Weights of a small GPT-style language model, trained from scratch on English Wikipedia: 14 layers, MLP 1536 tanh GELU.
MLP neurons of a small language model. Each row is named by its layer, matrix (up: input weights; down: output weights) and neuron, and shows model dimensions 128-223. Each number is 128 + 24 x the weight over its row's rms, rounded and kept within 0 to 255. Numbers have three digits each.
Before each neuron's rows, "fires before" lists the tokens most often just after its 100 highest values on Wikipedia text that the model never trained on.

fires before: ".", ")", ")\n", "0", " m", " |"
L11.up882:115145101116133137131131144095137154143156108125100128114135144161133151131129131119126115151163109145114117078155112098138115134135144095130165124127159116115139166126146143112129137142092122125128133079113147114128105141095127135134127139124156147131132119121120114081134123155126137113
L11.down882:113096129168161111138131098148154134179096115130152099150097157097131098151108153160072090125110145120138126150083143128121125168124127086108119186184133138082110110151130169137096099132138113101149147087119138150142068104124089108100157163134147103139111111156138146135127144148115162143

fires before: ",", " to", " and", " |"
L11.up713:142118115139121139116142149107167065116136171130122138072146161116131132138119132061100111143101131127133134095148127108113128061131135148148151109160136118140150157101108091108132125117111134136112128107114138106100143150147071115175136113115115086111123135149150097181162137160136105107
L11.down713:136137124140114105144143187106088139131154135093085144133117105086112146112056120157118095089121125112142106126131160138121076153137131127143102097114156108136080132120149099132091162109145127138109166133101102110118145107125142154111155160116118095146115116136146123151127124154114133169

fires before: " |", ";", ".", "–", "′"
L11.up1324:157130149116046146087109140120114125152123149150120131108158157094126121120103172135153114166151141122147131123106082118091121108136121075111074159154150132148117151150097076167139167082122114141145160150122132065145136160161113133123139152119169150134139160112105111131161086151166119114
L11.down1324:114123132080101124093137112153114141099107108091108160104160108128113155140160128135101118100137123121120121144114155150153139119148158123130088162130139123141151109080167159069150130158166132073133109128108099142111129157133179093116136101151150121131165107130105087138137161143124163147

fires before: "19", "20"
L11.up929:134152149101134132152117125148122134157162142152139134128123152171132137117068126136123145130116110155118106143122138092140131112090101122143134136192110112100121145118146147139143134097105122136123170133148172145095109101134097147119120143145113129153143119109182098135127172141146121143
L11.down929:156092122115122108159135154135085117142153120103132094115106064132151133122160135126109168105121138119132116161153099142071087131154128101141161148104152133133110154135139114128147154168101148120116139103107085085133094124137129121104122106108146163138103131143102151094112103130088128136

fires before: "20", "19", "==", "18"
L5.up1265:100146137082103175159126144160132096138138145131151168172108172105115104132100099136131140176136160179156165139128100090134069148164172116120138110167133124123145136129131138093138119131170138142135125140152145118119144123119147144086123129145108173163148113113111152186138200137129094125
L5.down1265:136109139153155119103148116152134122132127116087115130117133094127174162123105129123135176176150136096132140152152127118106133090134111146115126131146164114091153162121143148148113131112178101082092143127130105136121109074108109130121125148155110124143129136150130155144114135142133070140

fires before: " |", " ", "1", "2"
L3.up377:159187113121110153139120154131146141123131194134119141127159145148090112125118098129160099147143100139136097103132109099180092120112121126146117139158128097161130171131117113106091133111157117157164138108131162077139155146136149115100132124123143128130088122116145137079112125154113123149
L3.down377:124134118117154167163142113087123146171135156160151139146125158131102108109109156095135098119117141174113100134159103108144085142126142137121155151144094129114142143119080136111078139124125157121118096162110182121085115103148154078131162119143096125159090132128148116146101155091094075085

fires before: ",", ".", " to", " of", ".\n\n", " and"
L11.up407:135179164120104136139147118141143165121169093142130156186145146163144109172129146124124093136130151147142148128161148107126115151121135147112122101106147121099125109105121076114104125090132141129170117061137135102103126143126161161157119107104111111127150094129135116116118108145099130136
L11.down407:140091139117111125091123135142137119144088081089129158162154071137167147114116131113120155169115116107123159161126118187132144150140118111151138142103194116086135104136104124121130135136158113081096138124117088129129156142092096140143122118102163148126137103109137130145132143118107112140

fires before: " ", "19", " to", ","
L6.up570:128174121097136141125155141102144103130144143155110131150116138128106120121106122155193135136105102125142135146147116085133145126148205167105148137145126120126150128094124125105109149147144149125129128107097149101112123139166120113121146135087100097087133136137116092144163109128099103086
L6.down570:131133149131123125145087130097125137112089102114141112120111040146142142127091134102112119143101136110101122112143114173144140097131092137147103138130148130116134140142094148168149170127125124135134134156138053121157167053093104110130133140123112136104125126141159123140160094159089151120

fires before: " |", " ", "18", "19", "20", "."
L5.up283:152146111114097117129116080108135133153188120160146131138145170126114157121098121133143128132132092156098164146122122078137112128130130118135094160136157109122136107110117102132120124118144121108159160157122165110118136138189143146076139120129141080124160158106192168169134142136175127124
L5.down283:103118171139153119142173112097128108086139140151143134134115193100133145118109122118135153130097111070126132117086104074100110107132153094139142097136136104124139125129156129144107147130113127130096161110117184129139173133109152127120122113163113105112176118122131152115105087162121118115

fires before: " ", " Liga", " Independent", " Gold", " •"
L3.up1281:184104121105092164146134111110132114130153098151117131135154156117133114111115127091109119120111107108133162112096105090110143087159088110140146149156123152133150113137134107155140124120134139140146164118128169108177186144143115133151112084140163164186105161092104122122133108088181130117
L3.down1281:100137139128170139106103131125135121119075097119142094132165123150093098086170153132146125180158135132088100154165150153130100157095135154077089140111107096110119133150148115118131119129137154132131143089196129113114106167117140114125127118118102140149118147158121167140140162124099110117

fires before: ",", "-"
L11.up1355:097116050098098134102134107119149069103141119119136140107121117130137138135108125128088137179156117135126128103139152107112061120140151129153144114145137076123125130120106117087139146181139139128160099058096162109117131122128152109131160151119079106143100142131115161194120184166134132128
L11.down1355:121114143149148068133098132135096120127119102073161132124167087125134097141141144093136134118098140145139101097126110171146135104101099126135129111136139121137125152147128082163134133116139140115103137107108081093119137159167128124138149137120167145126167158117128088092192043103132122114

fires before: " (", ")\n", "^{", ")\n\n", " in"
L5.up632:151140130112119147130127134120085149144139112139134131107169128145134072099137133119152124153109164181120102091128161138132147129114147123113121091121095105151150116105108097140135100156157116147120128113159125123115127132091103134069151079150146131126134138078128103142148111137129104200
L5.down632:138131113129150117121141098164176182184115146132168138180127173134128141140100136136141167140139156097133156093124170090156152130139095177142105151143083132092140084171076118110139118143130160102128112110160148126099146111152098126081106146128125121153120119106117097165098132125125117145

fires before: " |", ",", "\""
L11.up1454:139120118127100131175118134126162099124155109129107154113121164090156115145106151101164150110113126129161134090155134120134082143145158114110155111143154119121100170076167096134100165134109144107179125133092140118109132114106166124101158118147126099101141105146082124152116164127144155155
L11.down1454:147102110142129102132113101115155096088123130108122157149089108134116125148180118135110142138143141107119091084119122175099144132125119146152104156088134105148126147095123079115125147133159125123177110132106105091112088067115133137110100132091121156116168112144165127111116098117135158137

fires before: " to"
L3.up986:129166117130123131164139149113123142172139154150121120189117139167100151167123141087118133132110109146150136119130178120141109116141130140126101112128121137097115127128127132112143173145116158137113120155073132134113157152117161147122178116106146117109160150124124067156144145151100110104
L3.down986:161122156121120140113111089159160134161134091125085099105104151134116100102153127184142125131110173126181141108081082123085119106110130120157140106123101136156109154168163141139137119137121117177149127119178160104155146086131105128107140127149084155129098122101125134103111125134167098173

fires before: " "
L11.up1367:113140139137103161126076133184114138178115147148130127126150140130087144116132175088134133110117126154170166126099116123102137090129129130165118150120096121094121129092109131128176134075182169144143145123156143132139144141155081135126121109172116098138143099123095092130134100171094125167
L11.down1367:140135112128158121111159160109123131093094101131112115131115089142157143140162102134130139093148111112105193136110118158150154148067127107104108149153109124151156114140169106112111137160084102114131156101131090122136169133121104122118126141102112149084148120114101140095149137145167112080

fires before: " |", ".:", ".", " to"
L11.up83:114108134136098152145092131121149133108149097123125160126157149185102101117122175153162122146112118178094117125126142119113091115111121107142173157149140152140101157087174088146146094132103136131129132124145130140124127146165117144119141156113146144124124115114153095148136082131119122109
L11.down83:119115102100150139118121117100095132163158152155156135152116101065143113124156087147113125116141105123144185114111087167162157113171101080130087133107120082087135119163075193144108132108136169117113145144141100150116117168114094146120142143119122108130100139116144113149165187136126112107

fires before: "|", " |", " he"
L6.up1033:105131127156121118172093154105172152150178098134108144168125158106106105134126125114099118131102094143113160104114124106127130111117105108139126145145116109115142097089124174138140177142151128162123126114116135132135103115111102138156122152119116125133151113104141153162144174096149153117
L6.down1033:115140091118143106095135158162102091090128115112140095125144149158168148120097104113176141136146175116134109122159107134090120105112135172137150105121128139136089153143169092092159103155127163156142123096158094188158127118147146112142173163107142127132131164132119109114104057183155153169

fires before: "-", "|"
L11.up1514:098129143175117148144107144132200114137140119130132168165093149123130152155097135155102156168134145135149129118126141122119104122119114142104106110123131116150127128102147181097125148120172132116138137129078135128117130112146104140060131136126088096126120114125153167127135139142072102142
L11.down1514:128114123101110115124135126140097103126124126054100129137154089113159133153117142137145140139130103159143088119133109192124074147109145115125108113151131099070116153108099124124089124147107137163139104106127085108112158136115151123119159114121150182147124140153114092142146116139132129120

fires before: ",", " that", " he"
L6.up1024:125106143111094131117104129135160143180166137159154140128128146153149134136120135138099086139134141121127144139138140108116095134126174108172127139171163152128091145091117122107082107129083132159154113086126154131144117119107082146133121175139117100139128147107170145170113154115137100090
L6.down1024:143146122135139080116134139128098134105135151135105149112140140158115144110106142104128142131117106119136101127152086082140151166129132094137141125106164114115146129110148106120136132122147099178155081109118105100117139165185164109119160095103138116099127088145130140076122130122094104083

fires before: "20", "19", " |", ":"
L5.up124:129137104116116126126135084133100104149151160170101164121124164100159129136113159114101164123121107157089139083178116121133158110156103087144120134146127163053103177053125125106135105112131121106157108125129169116100107111125129088157130136125137136173138160102117121149143169116139113124
L5.down124:150141132151087103150134121126106141087117121101147104110121119169080118138138102074143129161156181117102177126085088127100128125134109140137168125114171112142130142127134141122170118146119154110156132096100099155106103108137131140113134128131096126127155130115118109095141124145097138139

fires before: " |", "–", " -", "-"
L11.up831:161099151106129157155093168101183161172135121145082124120152136121072111123132115105166086150144144126123133163114113105130108096131115132117108129146151136134157122134107131126130104179119123124178167124083132156149159147167107094133142137151172111126119143142120137100142113128144122133
L11.down831:123113119088105150122146108120124145093096162132137128113146107124144122147147132161100140132123134139158140121159135133090099140113147139095169092137086146124117070139138127135121152136153155097155126152125116102138122169134147144160146136118141097142097093121128120131094116125153133108

fires before: " ", " Apps", " Set", "2"
L3.up101:225111092107152138176134119157117151140124130134110138129130162116105157136123164162099112090138099138147122105139092103115119106154122127096124127120125116151147134141080102118107128149189103177127129098093147096089151194074191105119139074135155119125120162121137127116132132128102115167
L3.down101:135104125110129120138132128172125139115121147106151123099146174140153161126088111144146107142146117137126109103136120084096148167129103121117156147150147110160159123133083107119049138102104111102101103100123179112134122120122179161099131124099121112123154151124119142101102121114125141112

fires before: " ", " %", " (", " of", " −", "20"
L6.up1008:136140110084135148134103098137099160163135145117137138142160140118127107078147123171137134113166144154144105127129145100113101120114114129079102124169063120097136173134093127118131123123163165100137137135147170143113112134137093131125134135126136126129125155111170110156145134107125087173
L6.down1008:115131167166153132138164149128142118127149166150150104128108112113141147128121143162161139124123121113157145135131100085135110139150135135111120094114127158180122138154120132132137107158152145111144133115157152156150119111128171103143096158135137127111122136110133159085074091132118080147

fires before: " ", ","
L5.up539:139127123119116138109073122102105115108167112109103135155146169111155149131101123121129046138088116119148127087177134093110136094150114125169127127145117124149158127151107118139139168142160116115127123065111161155155144123152114126101112145114116112179155178114123145106138117127150117136
L5.down539:116121107128155101170136152115139153156115128122141130068094057109097119122139150162147150130112124157122103153102133172146109133078122159101136106157150084138113107164126115121130107138107155119123114115133097051092101096120119129178126093152154140114109121139130143102107153146130144133

fires before: " /", " (", "^{", "2", ")\n"
L5.up458:147162109121105123136117124080126193132166141134114147105137143125121124111097172115116095123128125113107138091154137131083154069105103058149110119136129148159142133149100103102125124139133148123142139107144134113115173200149126140121129089108139150081148138085156109126161124083124141132
L5.down458:128149140133110136138163117133100159166165115144113115131104162150123154087060146106163155166120089124151123093140113076123153151152090131174113124153109086123152130139092097121129111139131096129128143134141172144092130144161120134120145142143142163091115139121117084159106110094150090102

fires before: " ", " October", " |", " Navigation"
L5.up1153:100146144078081176134081123135119134124167132134153108089127147109104134109103107097124096167136121142203107099112126078084145133155162139146129090169082121115113149157101145092129124125170116153144111087111184070117156134143098106140123097118145141096140115085119130166138094129104090132
L5.down1153:084116110177102124124139120133103154111140166156133126169100157135152157160111152146107125122147101141143132166166149081123134113134117141132123127135110130162107104122111180110125136098153132119148133140124136090096109067130115111148086138176111141132160169127127130126133127119107063102

fires before: "|", "born", "-"
L6.up1012:124185113115112137171115168093135125144143109129136137137123139146114159099108144139138091167113095117157128141101160109159111127104107127126114109139165136139104116131129156085143175093152100184119126102093140111146127148161085134143160137113113112120154146116161153127130145115106115094
L6.down1012:115119166162135109098115111143107115132122099117162143115098134136160129112162186151155165152128112123140110123144105108137189086145096123123154125083134146095145172145117157130170113133114102101143164147134143091117125071147125150137107154145136154143135102086161159107087154189117093130